config = dict(
    init='normal',
    init_std_qkv=0.0249,
    warmup_steps=200,
    decay_shape='linear',
)
MLP neurons of a small language model. Each row is named by its layer, matrix (up: input weights; down: output weights) and neuron, and shows model dimensions 64-159. Each number is 50 + 10 x the weight over its row's rms, rounded and kept within 0 to 99.
After each neuron's rows, "fires on" lists the tokens most often at its 100 highest values on Wikipedia text that the model never trained on; "fires before" lists the tokens most often just after its 100 highest values on Wikipedia text that the model never trained on.

L7.up460:43 46 45 61 47 65 46 73 60 51 33 65 69 57 62 59 53 44 51 40 46 54 49 55 53 61 50 30 27 37 45 42 50 41 54 46 31 52 36 58 59 48 59 44 42 30 48 63 55 56 52 60 59 59 56 34 54 37 41 46 29 52 34 76 52 49 58 51 64 29 51 58 48 54 52 66 53 57 30 43 59 44 50 31 39 57 45 41 35 47 39 52 63 52 41 56
L7.down460:47 46 60 71 44 60 61 63 45 48 48 50 39 47 57 43 52 32 56 62 43 43 56 49 31 54 51 48 51 55 60 48 37 62 59 54 53 48 39 52 34 36 48 35 41 42 51 45 59 47 45 65 60 47 48 58 44 46 50 46 43 40 46 43 50 44 66 48 64 57 47 57 37 48 38 43 51 40 49 54 54 55 37 50 44 62 59 63 60 38 63 37 55 40 69 60
fires on: "=", "—"
fires before: "="

L2.up727:48 75 57 67 49 59 55 57 41 70 36 52 43 52 46 55 68 44 49 57 49 47 60 48 48 59 49 59 55 60 65 50 51 55 43 55 46 49 40 62 48 45 44 39 47 42 41 29 57 45 59 51 40 49 60 55 55 43 47 55 71 55 65 49 50 52 45 79 44 44 42 50 51 52 62 72 56 72 62 42 43 32 43 62 66 38 46 40 51 40 50 48 57 46 30 46
L2.down727:52 70 50 51 58 68 45 51 64 43 44 67 37 66 51 45 59 47 59 51 52 42 40 37 52 56 80 31 56 49 42 54 63 49 61 37 50 43 51 62 52 36 39 39 50 48 44 34 51 66 46 46 45 52 58 61 47 54 48 47 53 44 44 43 62 55 47 61 56 55 53 68 70 60 54 68 67 54 73 66 46 49 31 56 63 60 51 54 49 60 57 58 37 52 42 49
fires on: "\n\n", "\n", " Succeeded"
fires before: "=", "|", " by"

L14.up247:53 44 33 32 46 59 34 50 39 49 41 51 28 44 46 52 66 42 54 45 51 46 61 41 83 62 46 37 46 45 42 48 60 41 46 55 61 42 53 57 63 55 49 46 55 60 50 48 44 53 62 38 52 46 43 54 44 54 43 54 49 50 30 57 45 58 66 39 47 46 37 53 50 56 46 40 62 50 49 47 57 42 63 49 78 63 57 62 42 42 51 27 61 64 65 70
L14.down247:55 50 47 63 26 58 51 53 46 44 45 51 70 57 56 60 51 36 59 42 49 42 48 57 39 57 48 43 56 60 45 45 42 52 68 43 62 65 52 63 51 43 42 36 57 35 43 57 44 64 42 46 55 44 43 58 35 55 65 45 26 50 42 46 61 56 52 50 63 55 42 59 54 57 51 50 48 52 56 53 51 53 56 54 43 51 53 37 63 70 63 55 60 53 50 60
fires on: "'", "ti", " res", " as"
fires before: "s", "t"

L15.up388:50 56 42 39 70 51 41 41 50 41 48 53 55 49 48 58 37 60 49 48 59 54 52 37 59 33 42 54 54 50 40 31 49 41 58 63 40 44 52 32 46 42 58 43 43 62 51 69 32 49 51 39 68 61 54 44 63 36 59 69 53 50 39 49 55 40 49 47 50 39 57 64 56 66 56 60 63 52 55 54 36 37 46 44 56 63 51 48 63 46 38 56 66 59 58 45
L15.down388:50 48 53 71 49 46 54 45 62 64 49 57 49 49 57 42 63 53 52 38 56 40 58 48 42 32 47 46 48 42 67 49 51 55 56 38 51 67 51 58 46 55 43 46 47 61 39 46 36 54 45 64 65 57 62 59 50 42 49 53 57 42 67 69 35 56 30 65 21 48 59 50 40 45 50 55 51 37 52 56 44 48 61 47 30 57 47 37 27 34 62 59 54 57 37 51
fires on: "-"
fires before: "-"

L15.up387:50 59 47 59 55 66 53 45 46 52 44 53 33 46 57 45 59 51 49 54 52 42 54 45 59 51 52 53 56 47 29 70 53 55 60 67 58 41 40 45 66 48 39 74 63 47 52 56 67 62 63 41 63 47 53 26 55 56 37 37 45 56 52 56 55 46 46 38 46 43 59 47 52 64 39 43 62 52 46 58 51 49 54 46 59 62 54 41 27 63 44 58 57 53 57 47
L15.down387:54 63 32 42 52 42 61 55 37 52 31 61 41 36 54 75 43 52 47 46 22 31 42 52 48 45 34 46 40 43 40 64 50 59 53 45 63 43 58 49 53 37 43 48 69 52 45 50 61 60 54 76 48 45 66 47 47 54 60 44 58 50 56 52 70 44 53 41 41 50 38 53 57 40 52 34 51 36 52 58 55 42 47 67 51 51 55 44 32 51 31 46 52 47 53 44
fires on: "."
fires before: "\n\n", " In", " He", " The", " It"

L15.up405:47 38 55 33 51 49 50 54 46 56 31 46 42 37 56 33 66 45 46 51 57 38 55 35 63 58 29 61 34 59 47 48 48 40 62 52 36 58 52 42 54 60 57 53 53 53 48 48 51 46 42 36 53 72 54 42 60 49 50 64 53 52 42 40 45 39 58 53 57 74 57 57 52 48 39 62 46 45 47 51 50 65 59 29 33 62 71 45 48 63 51 54 45 64 39 45
L15.down405:44 56 55 56 60 48 59 46 41 42 64 49 43 65 52 47 60 49 50 48 63 46 52 75 47 35 47 53 53 30 54 51 61 63 51 57 40 43 50 58 35 66 53 53 40 40 39 53 55 51 54 56 55 53 48 74 60 50 41 69 52 51 48 47 54 59 48 42 48 36 67 35 43 58 50 63 55 66 53 57 69 44 38 55 50 32 62 43 46 41 40 43 71 59 57 66
fires on: "\n", " (", "R"
fires before: "-", "|", "age", "#"

L12.up554:49 28 61 56 43 37 62 59 51 48 38 52 65 59 37 38 54 38 40 42 62 48 50 59 54 46 25 47 60 55 43 36 54 43 33 51 62 54 52 44 50 51 47 48 49 50 35 72 39 49 69 38 39 58 65 59 57 42 44 50 33 55 46 64 73 60 51 47 39 49 71 53 38 55 44 49 66 55 57 53 58 59 61 28 37 68 40 51 56 50 42 38 54 31 60 53
L12.down554:35 48 49 35 50 38 44 51 45 53 58 56 34 68 42 63 45 59 38 39 54 45 61 45 56 49 39 56 48 56 42 67 61 47 59 44 34 51 56 66 46 30 50 59 51 52 64 60 52 37 33 51 66 50 46 36 49 48 60 40 55 36 62 53 46 41 40 54 73 51 38 52 74 42 46 52 50 37 68 57 49 40 48 59 64 58 55 39 53 45 49 51 58 55 32 52
fires on: "="
fires before: "="

L14.up172:35 43 45 46 50 37 41 58 41 66 62 17 49 49 59 52 54 46 51 72 39 49 70 35 65 53 35 32 66 68 35 68 42 38 68 60 45 43 65 47 55 48 49 51 42 60 52 52 34 54 52 54 60 50 56 53 52 46 53 47 20 49 51 46 56 38 39 48 47 63 57 52 46 63 32 54 58 54 47 47 47 61 58 55 37 46 45 37 33 56 46 34 57 62 55 32
L14.down172:38 55 52 52 55 64 51 53 32 47 49 76 49 58 49 53 38 37 54 45 40 59 61 60 50 31 41 38 68 38 51 57 51 49 46 63 54 59 55 45 44 41 33 54 70 44 56 41 46 39 37 73 27 41 66 54 50 54 51 50 52 38 48 46 52 39 47 53 53 45 49 59 54 46 44 15 44 37 50 49 37 50 29 63 57 36 39 62 38 49 41 65 60 63 58 58
fires on: ".", "\"", " e", " ."
fires before: "\n\n", " He", " In", " The", "."

L3.up163:61 51 66 58 62 44 54 47 41 52 53 58 36 45 39 63 51 33 38 53 66 30 55 46 48 41 46 49 40 43 56 37 35 55 56 55 64 33 58 44 67 60 54 37 47 55 54 42 52 39 52 42 50 47 54 51 43 53 40 48 50 58 56 69 55 38 51 44 53 39 48 55 49 51 62 59 43 67 47 48 65 54 27 50 53 47 45 55 55 58 56 65 44 55 45 55
L3.down163:51 36 51 65 43 36 60 59 40 38 49 55 34 48 40 46 59 42 55 39 38 33 54 36 70 48 49 56 53 55 55 52 54 52 48 74 55 61 43 66 68 55 32 61 40 37 45 54 61 59 38 61 44 29 44 45 56 52 40 53 64 47 56 59 67 51 66 60 52 24 48 46 41 37 35 45 60 63 47 44 49 40 39 42 44 55 44 64 52 55 35 33 53 43 56 28
fires on: "\n\n", " Preceded", " Succeeded", " single", " US", " 100"
fires before: " by", "=", "\n", "ing"

L3.up610:58 30 59 46 52 50 52 20 43 48 59 59 62 42 60 44 42 25 48 36 71 41 54 58 42 37 53 40 52 53 58 52 45 43 52 70 63 57 63 51 60 46 51 43 54 69 29 47 57 64 47 24 47 53 71 56 65 38 52 62 46 67 53 52 56 50 37 46 53 60 57 41 58 46 41 29 49 38 44 57 54 53 52 57 67 36 64 49 57 59 42 42 47 50 55 50
L3.down610:53 47 38 24 57 63 49 33 43 63 42 57 67 66 54 48 42 54 42 25 45 38 65 45 30 54 50 52 60 59 44 58 52 38 44 55 56 54 43 61 54 34 49 57 54 58 28 41 52 60 48 46 55 69 66 54 65 42 26 48 38 50 51 41 66 52 53 34 61 51 43 42 56 58 47 41 22 38 45 53 67 47 58 65 52 40 66 29 27 61 48 60 40 46 59 47
fires on: " =", "History", " pre", " Service", "Personal"
fires before: "=", "\n\n", "y", " life", " details", " ("

L16.up42:38 59 44 71 54 60 47 51 52 57 67 54 21 48 51 63 53 42 57 55 34 57 55 36 52 53 39 37 36 57 38 55 63 52 53 68 41 60 42 45 65 38 44 60 57 46 35 51 53 47 57 63 60 49 66 42 52 49 49 46 51 36 42 49 45 40 19 45 44 58 57 53 53 55 52 51 51 49 52 53 48 32 74 45 59 49 41 38 31 54 55 48 47 44 62 60
L16.down42:44 50 49 47 49 49 60 52 40 55 49 47 40 38 52 66 38 35 49 45 40 37 58 31 48 47 51 46 51 51 61 62 54 59 33 47 61 56 45 42 44 53 29 68 40 62 38 45 54 53 31 55 54 48 76 52 50 48 64 53 38 40 43 64 68 45 50 47 46 55 56 58 57 46 49 42 47 48 42 62 48 61 65 46 50 49 58 45 56 54 46 45 59 53 56 43
fires on: "."
fires before: "\n\n", " The", " In"

L16.up253:38 41 60 43 70 41 67 63 57 52 57 73 60 71 56 60 50 51 61 42 53 36 62 50 45 51 48 56 46 32 32 64 62 46 49 48 41 59 58 60 50 75 65 38 52 43 33 40 55 40 52 42 61 51 44 52 37 51 43 60 45 47 48 37 35 46 36 50 43 57 57 57 28 40 39 57 43 50 45 48 44 48 48 55 52 56 37 52 61 51 46 53 55 72 59 43
L16.down253:54 55 50 47 44 61 51 44 43 58 57 45 52 53 65 57 24 60 52 41 66 49 58 76 57 55 54 60 40 50 51 34 63 34 39 62 38 46 44 67 70 39 44 35 56 59 52 61 42 49 48 39 32 41 39 37 38 58 74 63 41 58 34 66 29 63 57 57 34 61 43 49 62 57 45 47 57 44 46 50 51 45 39 41 37 41 63 69 58 49 62 50 37 44 55 63
fires on: "  ", " and", " —"
fires before: "|", " |"

L10.up352:32 40 33 59 52 68 44 41 44 47 38 53 43 40 51 61 45 61 50 45 49 49 43 54 41 55 41 33 37 55 55 36 56 58 58 61 44 45 51 27 45 75 48 60 46 38 62 56 40 52 38 59 68 37 51 51 54 59 55 51 57 65 61 67 44 58 33 29 69 46 31 54 46 45 56 51 43 52 48 51 48 44 65 58 39 63 58 56 49 59 47 42 59 41 59 65
L10.down352:59 62 49 64 37 30 36 67 54 71 42 61 64 45 57 41 64 47 55 55 38 55 62 57 68 55 58 69 54 66 37 62 34 21 64 37 55 69 42 67 51 36 59 48 45 61 47 40 54 47 48 41 28 59 46 56 50 33 46 59 47 53 56 63 40 36 56 53 38 50 43 57 39 60 29 34 42 55 33 64 41 73 49 41 56 44 51 43 43 57 59 49 57 65 41 38
fires on: "'", "=", "-"
fires before: "s", "="

L10.up26:59 54 53 67 58 47 54 39 47 86 50 52 52 55 58 40 43 39 56 52 44 48 46 51 40 38 54 39 57 64 48 63 44 61 22 45 62 63 45 36 74 59 55 34 57 54 38 57 69 39 60 48 55 52 58 55 39 49 53 26 56 39 47 59 47 63 42 51 48 67 46 65 52 38 53 44 41 60 46 54 48 44 49 44 31 51 59 59 65 48 43 35 54 47 62 40
L10.down26:48 54 64 25 57 54 57 41 62 44 25 49 45 62 42 32 65 46 59 47 47 55 32 45 37 59 52 55 62 46 32 52 54 64 55 49 43 55 51 66 52 62 47 52 45 28 60 57 51 40 65 54 42 61 59 52 62 33 40 20 37 38 51 55 32 45 62 39 41 66 37 62 57 62 39 57 49 49 38 47 59 29 52 44 54 34 50 60 59 49 64 40 22 52 35 59
fires on: "="
fires before: "="